config.toml
n_head = 10
n_kv_head = 10
vocab_size = 3214
norm_place = "pre"
tie_embeddings = true
init_std_down = 0.00375
optimizer = "adam_variant"
lr = 0.00113
schedule = "wsd"
MLP neurons of a small language model. Each row is named by its layer, matrix (up: input weights; down: output weights) and neuron, and shows model dimensions 48-303. Each number is 128 + 24 x the weight over its row's rms, rounded and kept within 0 to 255. Numbers have three digits each.
After each neuron's rows, "fires after" lists the tokens most often just before its 100 highest values on Wikipedia text that the model never trained on.

L13.up893:194119144136114132150144151120097137104156109117124139094147147134133129146159131087158077151146090110123091129126110122147104140168162113109116141131113147110192133123121127129132143139117119149121157121151111133104112124103105096126119146134163115120077170121085132189086156178105127147090135150179151086161118093153109136133144092130141133111126117161108100139146125155103073098122133142079116126063116094133148131123113166128166115187149146129111137113110144112162114084093146148144107161120120161128144141126097124118138138132153102091095116122148104098103134085130124171117130134128152190136133107150100174104107150107110090138159113140112118146114117131198153165172108122124107111150104122130169133167097108084113136107125116127148125103147133124133155137106115
L13.down893:152140138141154120125189118130127089130134118137128138155108102160173102134137136131126115092122111117105137173125114163112114128100173118159106113115161097134152097110141127095117139143137118103132137126145154126129131104121099123130102156133113113143174119105149116112144135109126121131137112132158116123080152130108162135129093120128149120142136112128078110126142171127094137100131076128168121095154129210129170109113150138129084079108136166155121102157115171112140079122093124147152154137093131130132122122128162122158129122116158195122132165099143133117123152136161143112101158109178093119141138123120105108103115130137057113121122107152122105115120160145135087161153115152105077116161117119137126163105088100158106124151164167101122125138126122156115119166138104
fires after: " T", "|", " first", " third", " t", " hold"

L4.up1767:134169144137115129158128107116158123121099112143127111123152110099102135113109149129110082134117136142080162127118136137142096126118133101160130113109144094109154091142113116141167123177144173145114155113135111141122145133112137096140123141121150110115125108135141127101119108150111141100162140163109135103102104172098119122127121134087164143112087138131113126110190121116124086148150135111108101118152115111159187089139194116110123135120138138127107112135134107141122138132163147155122086068114162115164115114141135078178116126130139128103119122116112141093197160138159167114115107102092163149149134115115124112131150112071092163129123092102163152150138187104109156141135109158164107074133131116137087107132126099140122106155119190129134133147176113154128126150113124
L4.down1767:087159147170128141110115142127109174118104127118132089133130131140151144079099108121131107144123182120141153127143113108120109139083126158128151118146121113117152104136075146099106137161137138163127122158159100162163123121109134092106115128143182150125126105128160127134096103160124113131172103130134066104119117161152128119148121138109157110148104118096140121124136113116152114147167163120178149119107087121142190095114137124093121104170116140159151093109129087156117142114157131100094114147098112114132144132135110125124106053106133132126158097126119141155188126153154168126135136151124092148134110082099152125143081129106118134131117105114154096135166166171208105148137108104159189134153099129099144142111147141139173106170120096114139130108173145127110105177190097
fires after: " s", " c", " R", " ", " al", "r"

L5.up61:136176134131133104129132167145121145129177096156157110152131115113134135142149130127130122105123140147093136123172162111166143096107082167158139132117105137166144105134089103149120111154120139122133115142097091131098126108090187116117145106119162150148149129155115123121119142153150174137140145071174104124124111155123119127146154179141136154121123140127122131144152127119113069124141161093156160107129130084151138124126121150139164121107136142102083133091126119151100128091152129113134154098153114100125114103083109099143114090081147104080126136110111140100132113118114158124157112116110144128092138151166148190139151124119112148123136137117133160126122199125126121140162100160160078075114166088085148107133102157142149121128140129142177124132135149162095102103132138
L5.down61:097120115131114126117116123126144127108121113118141105148159139091145133103085119107163138103162137116156135131138134086182115165179125121130114156135104148116135137176139137114078089140138117141107180136092102116116118109147117150118116143129143155138134134093125110134166122158141121146122142117109115130113113116172123158133179137121180124143117126162114086169159113128135120078134160113184092133121160138118152110130109174164101117118155091136114102122100132192084122090143119121125172131095123066086159121124173140136203104154114113120157156147115119143137072150111166115109127108143133125087113127114079126118089126128133145095127148107156115112105154117184141113127130094140145149161113104101138157129106139183140160131121080127101111139154139166111102127115148
fires after: " the", " N", " r", " ", " ne", " al"

L13.up253:186177075165144093099123127104144127093150144119131127117135105147138148196170126130150111133127115115136137139154156121157086112138135076134131127104143094134115119181122121114103098115116087089114149161172094148114143064127115105131134127105165114116106125115146127147179105139095159162152111133146119122070121102090121148168137081166135142123141148109098089130155119119138117124104123110141108150091137114123118145124185126103177169150146149111120165147146128130089118168149134111173091104143146128098096139119108124162127126152171089103150126081170108144135152105098147156128122106144155119167145147095133131157114138145127112125144127183123085131103176129110148111101106124109120106164117096177129120157141165126126105093107160120127148135121120140134141110161120
L13.down253:120149132146140152124130165150121139118147104139136118138120124154123126141135121140100146137152134142155116134146113081115124097127129108081123133101102121123120111113136110142110125172132108154145141155116074086147189168123097084129116172155136177132134142101162128150128043128116111160119120112111104104152154165109123136120083120143148171113114125138137125147154101138108166111124115123155125106102118120112130121098151176104101110164135132106113135142098133167107144149145154105150132092080102129129131115155121133121125112122127178093107126114135141183120140114131129107154088085126099174074111138120157130121133097115168135108129127141115115143153123139167113121092104098118153126187159082092157079095107163134129130115139104109131160109117192129125116122159173
fires after: " G", " H", "ust", "r", "at", " p"

L13.up1324:129167100133152143109149113116144160109133155146116093141139108102105164157100134096162119128081127130098115138112159105159164099115109118161115103128143122111154137140121162138130077112113153121119137118131174100065135081131136137105142082142135144118072122116142110104145122117117133105137107120148128153155093157147110172178107170137130181110112152133078148131154156143129081156138130123145111095096112143131113094120120120126124131162124152117111094112185167112107127132199130130111106080108097133151064125158119141184147131108114118118123120112118079118117094100135131098089140152128133151090162117096121124129150083127101142157130118103125135134122168157132147142122134085161136110180133136185131127161154104161119170079123115099161134143166126125116113135166147
L13.down1324:119189167070162164094147127115112116129120087076118187118091109111145142129150111120125132148130108124162128131163109125136138160126129143148109150100128147159114142108116128111127139128140135126138136078145119161153141096124158161106148161109116113122152092086057127127124151116150096121130110073144119091112142105093149135111149136128096149127141113162109157133131143110094079114128119098149124137131132142107094162161134172132149104098115137120123157131160163102159148111140133109135118136125127138110134098138095132137100160105192094162134130129113137114146146124118154137091119094118162196131127115121129113130107064097152162113074142118129148090124133101152155141105091095107128148179135141143088114077119112128102175130142164115171128100138136141152126125182142
fires after: " d", " l", " w", " p", " s"

L4.up288:151164120154131182139115100094126114089098133129098107138118142119131137150117110100156057169121128120144132135125124157163159142110148158134116144116125141121189148119133131115124095138146138090142149132117116104133104125165138190107130113102120122141132145102164075083186122109091157157117124129164146141104150145131113121139173153122132140157174128111124085131148133142103124127135171126147151101140109132133133152130135120099160115137167140151104166135130127115122107156184143130157090114117135129154089159138088083161136131072111099076158105102124144121163143126126156137133122120091122149118116136134152115120115105091107151121148138126150155144116151140151126115159095143131110116154119101151101096117172125145139107118113130103218132104086126123130099140139099
L4.down288:161142108112161105117096139181135115156136116133112156116142116153127139132130113131162105116124175120115119121105117107139089125108121117148116114112113094149087155153150176068144144104141174121136099163166112158113119129138092123108162135148096118148129134066150092099128103126150136107135113128117133133126202110139086165121135132103176154100137089126108098135131202124105141120122156141146177120146146160143142138093110086136164133129131120154129155135097114174106068118088145119153101141131102144148169119101125119098155169133111146141117136119110117117150140094144116072105140169156078085075125121113128126123157163102132158189112116088122138145150143122120134065131114131103133124146131158102132131128121131098121114139097144098105121160103137147141119135107112
fires after: " at", "eb", " s", " w", " wh", "b"

L13.up200:131128100105154103137141148135121153131110102171143139131124126132107114134163114106133124090130162128104127108111104116130133112139079131159146079124177161081123119148043153145129127132181127143114149117136154086130114124162100163119087095133149138130117150150135131112122126131145123128167080087143124127140088110100130157159139124122117110171155147152115094137117116185141115096096121096150129183119141127150132137110110148116136103109132135091148109121154156104124088150162136114148168113156087087178109122103089157143109107120126136156148134132119133112129150120138159128121138112095097112117133130122101146136128141099151084144136138127123105116118139138163158139169128131118099148172167162111111115113161122091086128128132143112108126164112112156112149173132117
L13.down200:118167122160138129142167145168150112152094142140139111108140172125094133130123149151136155124120138131111135075142123159137146122176123138151163098096120125110160117126127076151121122136138128128116116099145115123159086135090128160118150125126139076194150130135118122140156103135125129140129083070133137151159122115133151103092134090142114143099165121140168133139142070121103142093110093136127111132111097137109117110145108099134163115112146123147088132178134104136115105127144139095123132113174109146118131175154143099177155096125142155124079169170131120136138108121139093127154105136102136134133085140114108110079142129124157113138169168183111125145164128082152161170125094109134135180173105110112133111123118169112123156131179103129119091108127136140203113088140113
fires after: " D", " P", " d", " L", " p", " V"

L13.up1230:166129140162100118110131150129081126092113153111096174102110152139131138188166117100151100131158118084122141172145112146118159117135113114132157115112149087136184130097124136134134114122120150099139137107121119103141155135112125136146134116097121148138131125121098139096076142147097138172158117129160166089091131144084100132125127157074167103143133117155131123162160158150132131126086155118165144140111073131120117146108143149127152140174128147128066173122135165156160072125087109116127140134112098085105130105108121115104140123123143097132169152178138171127133112092143154158138107098132138137125114151160134138148161136130116108149158097134173125140108189126152141135153144120122104113132115118104140148137133088080087129105136151124102091168104105082141137160146105
L13.down1230:138094118097083114130140170106129140141101159158135056113137113137157186143124149139128093089152130137095164128121141128132128118141155114154111107118112095144126140128099130165190148157130149098163146135151121100111141168133139162113138127136159135110154118117108145163098153106106148106141104113160147120126131100088108105141150149108137118145130157141149115087112116133126130142133128143141101151105157095154131115113110092126110122142119136177084146140139103133088106123142140131120156133137150133119116105124104138152120161102154108136149111126093113176106140102105160146095119098136165131141118124102156107120154088141131107107155095132127149064145149129126120133107143190076179125172132079134142121115180152084100120096112173115143116155121091114145092134112120
fires after: " F", " T", " B", " N", " t"

L5.up826:175126128186147168144161104163156118145104136112074151058115085101131130147151148116129106152146125143128134175132135107128123135151127127103098102168131105076133104082106085125159153148121101135103149144131128108164141158090125080117131120126133098122141119137125102124137107161128152112173120132138151133132135167099099096151064120144139126110158133160134146135178145133127140114127156102122103121117137125138124134149140147123114142150093127157132166124115112128109148161151134133101081100107127108111146092169105112118085119139122102155157097138156138116113148149120124136154100105139114143127136146149108176087082112166120134084118083180152143140131150114168143147161105177111139107149122121089083114126149101109126105091137135141125137145116129109141163121126132
L5.down826:113183146105111156133143101148150124153127112110098125130121158094135111113079145148092120126159087158112093143152129110102138121145141139093132128166168139113113111116146092069123117126120117115128142153094089142154116140157138114141140148123138149128145141093148173126126137110143128144043163141129118131122106129097182141102118150108188128173108150109150113135139129130109108135152164136093096135130124074121135111139123124114124143107184134162125105156100114169070175116138146177111108116166119132157141159159183093111109098121110127146096138134079136138124103120187109133137154123060121101132097128119093145090156124124164153140116158121136103136129114147156087149129107131108123158149146113185146090110108114134141114140148184139114124143129117132174123090111159
fires after: " G", " dire", " C", " p", " P", " Vol"

L5.up961:128116101171112087144118148109129127125096149183122138134126144150125154185151082114132128134134157145139125135082143158167128105104073180127114107086164129121124137122102117127122101134146176132151167176130102111124111089164119158113137146162135129154125134121161147122179113105149140126100112111155119187105096139070103161161149133132155124095130117148086109166122127135137126169117142077142133153119125125116144163105101098089101118134178122100133115125149158121120110144153144163155124095146125194109119120114128137144181112120128134087141120139136114139137106108139144155137123127123119125131113119128114144098135120076147130144154117129156111141083183163148160116122100115137096117171131110132099101128172166110120133094117154124156129121109123180123093078098109
L5.down961:140165119100136147115185117068146103113104169103077130105159135151172143132120147138138151129126140134094093119121110139104183149149153147147120125126129118134103129109117102127079136119165131142164153175164096144177119122118153126117129115158134131127108129115096105133132121147129124095146128119137148114116091081112116131131154114129159160128136137102120103130152171104127176066107118137167124133100117131135087129144158086134155130119097191153200100120160156142116117105125145137136110125129132135140108148107126152156141137114123143105143140130100144111156185112106119135079072115063148156125092108116098150128140111150135112133092124150139147155165108158151124125161129123084105097139137101138141098170131130084098127090141120063147137139111112148123096159178106
fires after: " w", " def", " st", " expl", " s", " v"

L5.up477:155119117137142129150162130086105134093149111174092105126144104139121161133132076126138103151112162138107113144135126109127142117151126143177158134135161165127133110171122164145136100139129151094137178125158105116134091160128126143104104113145161136107109092174144098129120098142122140139157123079097093081126092149102093145122135156147105132081149101136087145089119135128129104081147115137085107104143088104085188123156120129145131120145174129100118120127165165146087148127127106140134112096111108115149136155155110120127092136094155113142103098074082127146121131116120159098114087141081158107085152151165180164091145120093116113118123100104137143166120112166124128166123131139153085124183156134187172115155113117136140139101125119177142135132119112151101128154112117
L5.down477:144133090155124099137127109114139119122173162145138124141140136112137117137103120167116130150119094099122169125140097141141113103167078121153130125127147133132076129127170163159099076127134130060145150126146099141123167126153076114125100151156103150135109114163153167093167136133144101116144114138152119104150064115155141114096141119132115139092155108130134155155138114136131113124132133127161121104090133136154158134123079123152126168130144166087158118156143155126076119121127135098140127174147101089124100161126160127096117140114160044122157164163110106122109085147142118071112089092105171086160136189088166177125147133160099122113131122133109117177094115118166146152108175143110137135146143105109122137162111118097116114126134092134158115148118121092119138142156140
fires after: " l", " r", " pl", " go", " tra", " dra"

L5.up586:129148156154132090135147152125119151108187097105122155088131131165152117117125109124109098176115115107137135178178109161144143145135099128105113141119156142133161130125139118126179111164147162134123092111139117145132147143102131127091137129115132098154140114121126178131107160131113137117131130157116114124117082160155116116119109164128142149073150144180094118124100100161133124141143131150100111152125122128120149093164156177103122132141109120088100131100117191139089126118123107146118158123135158154158142106121120139108120152125091098126113124111168166094144073068140141178122107135163117123106145141151153124120130069089126161092149122134122137154105125095106144125093121141119094112172092091128177098114119054116084131154158133108077104110138117157150109123102076
L5.down586:130142140144117082168141135085150129138151144132105131122117098169148082134185154113146116133110150154121103139131132184132171131143133141138112135098161161078092118118145124156118138142115171131114151127133149086148099115133162102093129115136123118120142133111111143125119095120122154101073119151110139110153110131122086123104101112152129129108128138149104114159114168086128163132145118123125125141128112098136168112127143124107133111118095150115156087144099135151123087130147180104141190124151124134126122127097145129148119092139091101102145161097108129146103126165103118157121107141140150146145135155117141144113135134135136149120110113162109153135098107107100121152133134138099110071153125093094160144127107095098118113127146127132142127079153113166166122098142100
fires after: "–19", "–201", "–199", "–200", "8", "–9"